Weights of a small transformer language model: MLP 1536 tanh GELU.
MLP neurons of a small language model. Each row is named by its layer, matrix (down: output weights) and neuron, and shows model dimensions 256-383. Each number is 500 + 40 x the weight over its row's rms, rounded and kept within 0 to 999. Numbers have three digits each.
A block is one neuron, or neurons of one layer that tend to fire together. Before each block is what it responds to, as a language model described it from the Wikipedia text at the highest values.

Responds to: Sports table numbers
L8.down57:476498479544507498549503532539467527523510470476592555463546529516489559481531501462494528546531443520541547533549440438521395497495523458513472532492539489533498421501515500499429445487489541502461491482469500560466504519569511537457533532510528509483479518485527497507536490493457546549485534522488577548465513458517460496467521509531487480424501502481541543510497455489539500455554
L8.down666:513563440459466504522496426471466545547495509502433518526539504473513446512521502517522531555499536509462541456530413504500441528514522535493492485481530427420448469485506501475518515552618492492486565473537489503529511476521515537458471425520521470487507497518581513398512474538542430544508532418479473553467520468523520562528512432477433462548473544521529455469522503512512485531499

Responds to: Past-tense verb suffixes
L6.down69:520555484482512526503543453542510476508505498544447499516498517466501531522449512474451493483516474535505528521460472536466483504514448441488601487473490520503603452550522520558465503458484489477487495468516463406492507466491507566490491519508496525499442458493549490500450486445540419487513589531492458431540522456509549490475509487512478535528538447470550523432482518473519479514446
L6.down360:526504459497514453482429514439469511422454524523522483536510522515501528508480497501492496550525525537523575497458534501485444556542532485539495486485462529494492500473498515532512474557509524472534550474492563475522461460460503532402557456506442504508556522555476502477546469431548403485579506429553540626544555441459460488529538490508470529468556522529553475530491504537474474550485
L6.down885:497474400435495457485465517549468545465473528511517509520427513484542547509429522511517429424511582474491448481484539451513531464510534460485504512450502520478429448475515470460570516568602445573488493550498550475507524562472440502379486515538442440489483509555501472502509458519476458526501520582503520550460499504513525493481483567448500513479485460542427461516503430507554546515424
L6.down1268:461520519522509427523477497529476490536489462505513537503557492486569535554394444494542463535509520518531509482536554497453438414517403539526510564535530526425424526490497522447473503528470490560495505448443543501504468492468582517424468441513540477506454488538435526514515506540442508518443518484436440487496519528460543503495542478452533493483457416500447652439478501499440519583498

Responds to: Quote-final punctuation
L2.down325:420457522449498510438546467516455592525486452514478499510448502506466437524448535489515563464478479500489539440474484509456477491553457542513533533520447479530486447527456519519511508459517479423550438438458557424507467518454488465466472580439494540545562539609510528523553536440511536497492511497515591500569577562423469505470531473469449493472511484493609532544452473507541488488447
L2.down351:468506518529461512595461493468517510471541496432421552523539448508483526489522506503467445564574511565526476446483559513504522506488502490460470505471454481493595502520531531504492518533516474585554452526479566485535537520489470448472494520517466548542504547550512483431431455503562407456457449565482527477537544486531461566500517510476572501434478466466549503479441522522468421441520
L2.down437:469515505521559522576502485479468474498564484488500450452543488559536524559497535553537542484426464488477503541569510536469511532556509498448497541611515484527502507535451441583500508560466525463435449517567547549492530526470529471530521457520491455591458524486480493530512579475481533490514459473525533462546513556464453510476463462428529500506534538465413543567542400500456501453510
L2.down690:466515465499469442449465477571492557494536506541475521480540572477506532510540498498544567481544440516550473505443555468556452456459460487526544572526455511451509514463528540451507403488491498504455526463500515441458525502448470553525496566449514472508452419538458465422500477471537435538530532524557497433498447432504519512516536380513554488507455488467433495501530438427469614449567
L2.down702:516482472530465516456485510483462558509511532551451422461538517511519534475471546551514518460487525476515450481439556433501484527475564503499533515560503397510569553526514566504518479501525498463426467444533571520490525444467485536543515451468447442539490511493499600533443464567525439480503448503430500505528530440620506500511587519592442462519495534581429504519530464498506476466464
L2.down753:501504457474503463502485457506516454414450505504498468535485499585478466526526549473502492455545474542445483477578510514448487515467474510451535533524538502451512475467444489491509468498475457485468471490535498525466588579624526418528429500549453510478510498481455485506525551536517529522497577452476489510530542573491490544539534443509464491515453502502490531592471540469584476569466
L2.down1236:463490460540510526605497445587458549480462453528528521499521513482506495531514487472514462487493430470466525494496445531493504576500529545456514537569575526493516476507515506556517466562502480505566511566469549470520503545488503443474506463531471518569515482391475519465469534540482483481494525527537541477492510462522453552520528519442423478528459614453427507559552426435463548547541
L2.down1389:450500609484499473546534523472484452540454460502514485495452470488525581496519488497463470516477500542488491522502442447524533556526461495534509385446515522500506464476549409546557517527516494519529544525536506482555518574494497455514538446479479459456496581490510479475545493555467512532538510454473544539502486520491473430536499532492521495503506496456548499522491499491482463507478

Responds to: Mid-word fragment after onset
L2.down189:494522499487489525548541514542518439470505485511486535548483467519441463429465511501450535472514532507463461450510504508429506454478501483516505413403489579473474511479461500448442525539468597487470528447569533475473553486495492476516502510507589528535480500503542550535513534467488517416493551496497583439507508460528516546458526444551428487522536521437520518527498495480523501508525
L2.down282:495501464488520499428536538484502450458441433582512442494513404500517572469545485553485520509512469514430471448481529495458445503453579552466489502546489504521536451480537426503511471482474525552546526540522515504504569526476519502544462522549515556468471428527489531519494479471528526518435511536519431465564461506503454392460515531461477498400475426477477395418497509534480452444496
L2.down734:519571525589456474515460454572545578438468532557507531528421520466534528534483422501520430521535453472412538530488439521438467546478481510481467471453377528537517495494489519539522507479491531526472441478475450511546526492468482498467536473479487497504515533492514482528518475468494459473441502465557493506548533544503456554551457513452538544504511460534468525448514412526512439558484
L2.down973:471538535459476463547562463467536519521575533516503457570439485503450521472451516468476500498561511489549549543517548495494408514501545477481481599402525544572456455541542498538490511520501542474475498464524484565457588566458473483470474545511530476508563550468540518496509540483450475512509456443494554470589470411536546583508519498509490427472510490533448477524432504417511491501510
L2.down1224:517539532502516531438604510496559555567534474604485564512540531434477468530493515451443523408492520464526479420492529464492473488487468516440515489449490447532512500530540493475468514524547523538541523492593546551541585480479548436465475477533470556534514505488481528507569520508440498477574532439508542510505526498537506489513499476490498491537462460468454434449426486444459529537476
L2.down1281:518469498495517486475508429480538519554492517506520556505509467511462510521427583537478494405556517502465465504544468497476460532545501522524454501524450401496468527491556557573511447452471497562480525438599582485482480488520541537550435515509511447513439532505417492530537476476511535530503484452563600477474449512468409542554453491477537458474462543494560458528485554479579540605573
L2.down1332:503563568456502521428538514479506581433524532432485432472486430532573518469501511523481491521502543469571489487513458468487420508468461520446519497500491481472471478577487489452516506472509459465511485428462481474565547516469455478540518541483524515469549512498423515543462481508517496536512454491542558492530490503548453477476547443531511585478496465541524563447540418495553492507476
L2.down1334:482489476543491426499526559506532455479531511579580447536537539489515556484472555511562497402477589467494560523521502472488554477502538458509588567421529558479442555501579527521499493460548427515538529437527550448531566500537490476611536513446502539517516506456497474433415553520431555475513456520448522531498471538481505472527512546444485530522484489430507514533578473469464486464533

Responds to: Mid-word subword fragments
L2.down88:521513456502488488526544512466546502512491530532443490553460492551475507528478572465539449506523506511575528487494473526449547513431477478504494488567524522510457459542546530458492479493525499485433439490496450557533529518478490581528510504495518471391458473566509497493511494519558441506368536514410483478488545451523496566513491509487480486497451518487474451510491436557512459505512
L2.down145:629530513514460485505482504516459438496394484481490448484429469515471500500512469480463387543504489498516525500510450482577492528406568467534458551452491505522432509509539479589514462457535481551498433467501520505518482533431570470487442479480480409538481569453456532486479499486503516517448555508486468566487507497569443537513552502458441508479452470540508502503464468471488493529465
L2.down265:504498540533509577510511516537565565546517520565491543448501453531464514528469464505444507541491426556553497489505514493528513468530506460480494548493553495505512450533490525512535498525497479563461501470492439522465552530454466505519535480475560480520551492507508432488501467578501469476418466474473505498568522466504511502504532578449501514429458502546477534503535504512483476459471
L2.down440:559457496534511558462516526567509506479488575534502506524551532501498495503477523496476455482541447568565475480528482483527605461541513452488557518551528529510549516476461495519518427491550468508518509517492504488475522613440554444528497591536522422490477513581547457466460504553462471579507522575473506520491437492502460535485534486513479490522474471475473597444446467495462465554520
L2.down585:485517512494506516508525511503539530447502408558472478556434452404510486553459480459475510505534516533533501516524529510496542508523529502472426558442541528469592509572550496514487443426510451480514544474514495415485449535481487458508490480462446577537445469528532543502489484565527542494483541525403501550485511441461510567492512455540484433539528447425478524482479473467503517540556
L2.down679:477473625535501535481465488485547474465522528504471536515413499458489539564467496504529482462530515518514562478477498462534498491525417535397491432523544446575482501455497521544518443476471460522500444512574546460523538475520522492445546513497583469463460542464503531446470479489490558480459513480526472473486531585468520488530477503483445521504495504534499552504415528459445474567548
L2.down872:500459518476549525530500494527482504470536541476513473554497527405444482446515482448509584539548486497400483533547561474550518519494541504489401523462522504530533512461494501532442602458521462536529497549534513506445545495593532563553531428506515492479456485542477505527504540490543485511548510469503491505476531497527476546539502447451526500416501443459554463545505449486569500506494
L2.down1364:480464533453422443511520485526590493508518495383484522499528530489450533507475517528515450462495475522523578495544454515568479486463457541573420509488448479521463465507538472557512603500450492535544477497454492469469501459449446494481485518502537485453423614583492495513557502537535407450519513510547597432504491541491481530495578572469449453445494505515461414535502494498482521452388

Responds to: Mid-word fragments
L6.down269:524513481572527566449492483524551492498466486560443475472501491509490537464494470546544485512533464521564508447442543515486514462520562531547551506508532516559553506484513500516484569490493547486463497488585564482537505529505475464483518468482502397479460532482508502492468497539497572514489488624528440487532579545495547542538505517485505488468470500473524506496494482510541587566498
L6.down764:531510554529467508541597487497569608462544496488538540480494487518466460499475552500440562521446458533485538530545523528512426434527489547474437482539442532510465505508462446513439516418521520542439545496474507554537459419530549507525489473443495522533513529499505495442559447461455552532466445487466521461515470472498432475486550442473461464479474456532536486492471456507531522506512
L6.down998:464545511508506528464429512465471569516528524527464496499536497539448484486513511477521534577554563521498512574549579448481553534527505489516598483456525502471492473467446491546425554534489503459498465490493544508473504534399478454488427529472544583436540510511519482545511480512540465499437458594391522541519562486421543521516440469424371455495559466501477402546490491485514520500483
L6.down1487:522468541539437494477527457432569529508468484460563457545573553508497509530555529555502538502484466444531441508521566524493554457523497530537486515534470499516541516574511452551492413466588491456524469465526469529542534516489561523534507450500484546523562494578526490472491492486570576513515580511514494535490544527422551494587561447486491459474582424515406487454508501469508582429529

Responds to: Word fragments inside quotations
L8.down474:436532483513540467451476559429501509405549562533550473502442514520527497505469501415517480521552465579453481500483534474539448522491452517480545491470514529473535550538494491538494526442499432555494514519505462510484518572518508488480495600521512564474501521556541403479583467511399506517557519349496571531504563510482544526456534503530537455475451596558474500467541457507560500520503
L8.down777:462487477473530527541466535452417533503461517441432490535505512549414482500524472529570490517517489551448574524466486535531491430512466508546508459451491525455495473503554469477421545445456569506489513578458457521555483482532476543431453485459521476485537473443514517510545574482530499521496456522486596517471528467493499493516542497525493484433513522431476538427560544505498542453502

Responds to: The "as" token
L6.down662:475452538580470588402520436452400559516487533539508532573552575483510511470476485508501437533567502585551503479467457498507494550424479476542502512519486487514483491413566571483463495490525463421473507517528461540585469517507523447489521440590465499540494458489508553525475442498535487493496493561452481524531486523542462542485520516610395573498487458558598549485528567469563555463484
L6.down1399:463496525602483524568588499404405432429603555494503576506547451534448474482454541494450506416459489471540537446550522497511531550488396463529451451477472556569530560494489510494532507564487515467466493477530430499457558475487580558547541463511430487519514476528489563513498516484516462457526470542536496475513517484550513485468438515465445506488517538530547523542627445565573448456530
L6.down1418:465434475511543539478541510487449486453443499577506523508507519466438407491483476543442415510421466487465480436515406469544509458466449512464505498491508498441556502430555519453562534497553428485526457443535478622561517513518491551475560527529504506534487473545446495519430455505556502420532527537593497475508447491509428475493539495501549529489546409489619539494454509490558521500539
L6.down1514:458491540463480549474490457478517497510483477502551532502484476499436482381595527522548516468546471456432554505459537461514534535446528467432495557538464557490522557512553481531495546452468564496474473443531521488472509393417501459534461470524568561437503563473547528548498501496466470517457481533399511542453504539491486533543533506510493482486470466548523531566469540502466457531537

Responds to: Past-tense verb endings
L8.down370:520516499511545549490483499451522485509563606516573524520515455539468525555523541501446536482544508540466485468505532540535493521528438549400447458489474503513518504553441523531535584516497551502547478486499551512494549437448546483518425423547476522537556491432483503521477530442552446454477523511461549520494484505573560517466503563543492498456526505503424497519489537603453486508523
L8.down461:369482534477513524462450494488468481491525528486513453498524535531560519441508537496500489461566483512509461477523438484585482574565566494506507472550516527482496512595467451436413555504437529505456546459561534518471525489470451478524493509444536548470581517512521514576500488515455451498497545581447449471548498516434508507565545504446465482540550523418460543533579527507506457460579